config = dict(
    n_kv_head=4,
    vocab_size=32000,
    norm='layernorm',
    rope_base=10000.0,
    init='normal',
    optimizer='muon_variant',
    lr=0.00898,
    lr_mult_o=1.5,
    schedule='wsd',
    decay_fraction=0.918,
    steps=7413,
)
MLP neurons of a small language model. Each row is named by its layer, matrix (down: output weights) and neuron, and shows model dimensions 0-191. Each number is 128 + 32 x the weight over its row's rms, rounded and kept within 0 to 255. Numbers have three digits each.
After each neuron's rows, "raises" lists the tokens whose logits its output raises most directly, leaving later layers aside.

L10.down1690:089180084108077113155133153141119122075145096153130159066132151093161113167152118162148099120113138105119109096192147111087108113118130144172030142130121099117058157142056154121148131109121008113113110143200092072114136134199078167145110114119155124129119127136117090079111125131103118132140120168107089149102161112133133170164173102216143099110117122109132076140193082132161082189143107140142141150097140122134152149131106112093125141135118132079128070146081077089162138166142116148084163141125110076151169175127128130086057136109097200110232129147139143115102147128098115142
raises: "ft", "q", "d", "ed", "th"

L9.down1723:093127152128099095102086122142112117125166169113101105131116079086143174135112170084134178104165133169068165094160084178124158131104142153112192098126136105166151100080132155155184094063137123097166136164167152058163079110099111151105135144068169056155186120121111136133125154132131099142127156155128180127118255089130144185144175059125131158153137144083092134144122142128104126142146102162110144119100116135139158123118106146133092153068151139133086091123116095125123152117174129134073089105093149148176102147169147195097114146096126123131155181153137192155093145148156172105
raises: " with", "\",", "\".", " at", " —"

L9.down1363:165177122147190117149154165136123141116090151149060081109100112141108149084103164052108011165118195100144149076098140118113154116127145097146084077179095118116137125084097100131098149113098180127145118158133149167096084157131106082146138061147143111181150138151121114130095150151093076139095164121128096137167130081116154169116134163069164126134100088136147155134090157081052149131177167089142158097129174130148154117161103097047087093141134190098136155153122080128113112163113154094184104132125123148159124128091153083158160062078128131090104130164104138124161096114142127148
raises: "use", "e", "os", "es", "cia"

L10.down735:141152093117094121151027089138150202118117155163078125111106142105058139083143147070128100107117158115143130157138079093100091144139124166062134155136140092176182116187161140161176159140053126165088125100195141160172119098147095138191115139105119159143115117092150191151191135110117152111142125127123159140094130167117068132088117103137119069073153155207135181159073178102171124100060161136164176122132121124086125140135146119155129118119128103151090116096128084100129119132168120157108079160107114186139136151108112107131103135124178091123147142136127125154121140122113197159
raises: " World", " world", "World", "-", " America"

L9.down1118:102150137129108086146111177049135173146141141104143185094098125038104119164120132130123139136129142112111092119098162113140149201185189115098117123136119097095116155122148141171089095126189063135123141171129128178113134144119114105136121150081155118154134073129099156139163157169128125148091066170081095120104143107127177105107124094111156166102130108120161130113141097130121147149156149154138145159128140081099187184148107121188049191141161173196120128139150198098101082177131151105102085121168092131132111142074132140194093183153104120096156142141153056177115119113143131148
raises: "ments", "ted", "ing", "ting", "ion"

L9.down1578:155113150176130119142125086097107180153112156170100128114189111206152124110137160171152095124106115086141158203164135118162115173131060172127151166150096122122179137096142143171143113146101124129071110176127131095130110082109082107163142071173143164138094172103119163152163104175154176184139162117146174127134136131108107107165112137135093098129121181133153085138105120163120107090065088066120142068163151090107144161097068077110055148047117136065147139103156099129096118100137133165109088115135138105110097196084080181117090149117181162134159093115102147122083132100147141137
raises: "verse", "th", "note", "co", "mini"

L10.down1340:088174146123134129130062098140076076175120157162096147059089108156124131122101086160071141152170149077103097091149074225120112127151140144160148117141202187112087163182183133118194145119131111112127053131140182184123112159130107117117086131138143127124197116072138118135138120157083135191101065149184135129160085165071145101146118126108066111134143145118106132128120127181137113175151129153127055150147125076127081099121190111202155139062117106148121162146153107076150169178059136125088166123199052106168102145089126159154090132112161116107156160137138154118103141098157114075
raises: " was", " is", " includes", " seems", " occurred"

L9.down1779:126140224144101136099114126136086148105153106127134101143145138139096063091149090201117164128134116162116152152063149208159130132175150177131120123116054144153069140122132156155167111116098127137134151088145134133154115142187141173141105096124078107117102074179099103151130126089116125119062101079057115166085108111116158159107134089133163145098137071107129088143170159153183126142108135144063033155167142108143121070163118083126132138122096116069116126157051104100162160081151111142084128173103128140113121150096087167109163161117128133099127144149124118152132164133098081071
raises: " Frankfurt", " Berlin", "hei", " der", "ben"

L9.down1178:125174156105130125170115065112190146131109172110139143120150118100119144117172079175169102068162142077111124105121141104130105085195204114094130087145147079079134120130084113130109142134103136163137165123104100140152104107097124132126124154138113117088123123127152117133123073128152088118151103152145142098169112152154153109121136193186109096073131207124087142099116097094132176135124102093114236088134103122123140157087130079140216144062079143137124057143142158114155100111121135089199192162162135123127134164100124103179159116145089157093084175079159119093118134134158113194
raises: " groups", " candidates", " jobs", " schools", " bands"

L9.down1982:134070114181125110132127145128153128101131141145115176128221103140113163157103099137142176103069148153165058158170168148141159117109200106129117166086117098094078136072135156147125147145089087066115053166137148105152112148186096157150120082131123127171120110152169094097096119127156080130148149128164089136098152114100135115175083155102130092146117071166139140068157100133129157143084073142165096116137131172087168082154154098157169117166100123166115178121150095147076131109116126099129082087065134088134166147095113103163101107140119156104155132128134157130150141201137172163
raises: "ki", "mi", "ho", "ha", "ko"

L10.down1725:156132196112124144118115136123164087140140112164183106185126090153121124098089139138118128087076108101162091156170131128110173094173158180165124126157140129135120147093138169190126125105180088141207127121178081118104134111139134111098106122108139106082098171123168090143096122126164144111137087121138125184152126121157107089190149087127169102155159075158134140127126128108164085084121066099147108127116114144116134123157146074129139138120075174165074127167122088133114124162041167112122153135132132133140073103120111157137143192104072089136125096133144149124135107176119117132
raises: "en", "ow", "rap", "et", "on"

L10.down1418:091124099185115062121142137103131084155175120129122080120147095130114131135152111152096157150140112122097161135170142113115136078079116147109152120104131142091128193168130121132146140066099181182135175141119130127113163112130102107167089152141074111157127134144138144111165128164133153068172113117170112128158099117133128128119076139088152093158101124073109117127154071175130087137098142117133127098124093144110129181122092108138159104117079114082169131062127169117103090138109146070103134121121133153144132159103143115202122118081095149204100170154161077180082139103169115165
raises: "der", "est", "st", "ge", "day"

L10.down1754:117109107102116117125185152130129150108176158118119101078075120133135128168100138084147102188103150138106135163101154156167150104134166179103055133181146113101099123145120121170112129093162096132132178105130141077087192154130139124131195090098153176128175105093086113123106058163149094071176113073175141125162115108130180126133142109126142146085110147110073123088120113155155123100143162199127157162083146135159131142173097173104178132116113139098159186149105110098097104145195077099180155097125127157118128075141146093189132139089142136083118112103100129185095140165081117092
raises: " reports", " report", " that", " assessment", " comments"

L9.down70:088122133179148200144106170152154157092223198101100081128126119174096149130137128127098154070140189102168106118109138167066132137109178135163121126154127142149140176075094202120103122093144095130129204167132174080107166153119067088104113127118127119095146194106140167147119143164111184171134072157138088196074106120159143163188110095145090173105110100113143106145063132160139045111111170092096125145144181110102140147149086121143130130108129083111068090100096119127114119158139100140105115136125159129189135106164195161101156076091058080132107130075118110118133135150169112143
raises: "ator", "ador", "dad", "era", "ations"

L9.down510:174105127111115114133109101193147095073163111149089100159139073091111144129105152122133128122094142084151113135131125121092085108102089091094130124082136181100071104122132163092130135109155158087052135135057132097139152085140177084124104082164113176093168085140169149176073099150196141043173078131115113216154097112122113185107131138156120075123126169124093092207130144086123162150117158077127097100127144153056115061109110120162139145102134145102086129150137130153135109169107167198153165122185112145177092128130095096147088134157084172127127166140139161166108142136101157051
raises: " concerns", " features", " acts", " shows", " needs"

L10.down1128:124043142087160138160142162166173161120116104139140144108151114101119121102143141174135056122085162115087135091161127123096168113157129090084159161139115183134127118110126121129152120153095103124210111197098106112171134075145121127079089116197154148150171145128127098146170136176133088126138157123124116088141150142109118105135076153140169088139111139113083155170175117108170125181117118150148139160136151206152051110078122126160090173152145113155118143105123108099075108081094140133107126124140066140166111148058115090158089154142153116115119124093114129094139147086108106140
raises: "ei", "i", "ie", "or", "and"

L10.down624:119160165108135107137133153103110103156132122186158105183055097143140100155140132177062114123160125129168143181116106086120134190161103136173124134137080106141096100116139152158122116088143135108133124163140143203114187150145109136170149123166082115165118154110144140121151087087108181132101130095088097151168103110134147221116138104063105143104099105185131118050141134135204118121148150112220086075140125084106144129096153070066175175142128139160105137115104113056133109192104140178159083157058121126151126132129120126159112084191119123105153140190169117175104133094076166084
raises: "en", "e", "er", "es", "eu"

L10.down117:101121154127090116155139123134052132054127119149124132123112119169171086099157165125078069108081110121116074120170205093094173069139159202113107115162174170146099135129106103107202136129084079176127074112139143085138124178089152167179153130130142113141190075106120128155097119146089124078166118123107102073061167111109143152167127121093140113149142123145159126147157091145132086129123112148089066060136109126121114137125146173101152196099064088148126133139118135107126153127081145111132101101163144094138136155110175130092137106180119134094172122088110036122107127107132098046
raises: " his", ",", " as", " and", " himself"

L9.down1083:161103085137114116126123093120104167088100165155148148062160117113110133116118131160106146082066139180163107121170102122097060136138109160150138136136092145115173117180151141180117132172094146138160114182139143070050128122152101087146160091172116114096160113141201082162151085142194115117102122127120088105145121152143175115081184134101157110092074142133157141134145143092156139167071096133190119140142118112119090148134140086090100178129138125153154105200154160192128140142143125115082111176108160227123126118118102093146077091146105130101157137199130131148168146071088128127
raises: " +6", "si", " +3", " +", "nier"

L9.down270:118124171086153153169135154145141128125150156123103089143114117136146133075141098103136123157056138147198145158072134118204100101143182165083144129132159072092143107070075172110117145129133093135205103133165111103151098165081150100200064122149178072141138131132108156086130155120152112160126097167110147125126163150111096114098086133095083107130171101122071114128160153157079110109096104130144138058126099103116135223114092125103138111115145151098141154068122136124144094164084175082152140127130122178099144096099173077134105130130158101118157155060116178156112103118162118147
raises: "on", "of", "under", "east", "via"

L10.down1515:157136142142133093163121089123121138113137082083145115104143140125136105182124107123202095103131172148127068174113103066132127154092159135086070088140115136130160175068109155158122106099148119117217084160113159097091143109139091068120180091109069086129099097071141159150145127157154041142076105114106112081184098104149146120131137104118079112158111125096103153161165168127106105095073112150094124115168164165134103169131083162101123078115142164119179146099165152132120158119144206115096164113081144110198101059092165072096131151096106155089132054101084099126128117128163160158
raises: "a", "is", "ties", "som", "she"

L10.down251:101088156108196149150183090118146105163138122165134139150080141138090115179035088094107096152146162169113102156156117136093098104188091089152152134152103094076156085166100147173047165111130094176116121046095137104088127169091180127090072065115128097200139141147061123118100124126214174146155108091173133159120158136133152128080136106162107081092114115140151159148068150122120157201153134142120156179119155118093107149143164141143136153121138121121097114127101163126154159167143134137155120136118153147154179143083145104118131107102122112087194159159120135145131144177094136142
raises: " after", " before", " following", " seconds", " until"

L10.down1803:072139123133166088146104183148151107128167149180099143124115180180178140132176136127086050210108136140179138107150083159126105164111147180095141137118092074115147165162104150126106109073075120119132173157145141126158112085177099112105164156099165100100146166128127115100123108126113121083087104175120139109113188116203177083075082174148164125139132107139062150115127175143149160133114118169133086123210113116145076090114068117120154134153173124093124118127166125086128121161123135144153163140142150109100133104174108193105131124150171163095112149129093164125091185068130160095
raises: " elections", " Democrats", " Speaker", " candidates", " party"

L9.down1456:132129128099106092127104124164123061137075138076091163141129134144122070143073111108077202175182076133155155124151106142101123124146115112128151095122095169164187185144123108120206152076169160142116103177173149159119071146107179110121184170093142083126162124130143138161083160126159188116142143136142175125079203129109118118065145101123101134156100124111165105138125228121114133119110131121166186135132114106133133106164150056136126130142155135145117105080117122167136086163110122075127165117073142144118153170119115147136151091168111146158206168168143149125135165062164183090
raises: "ly", " behind", " to", " under", " well"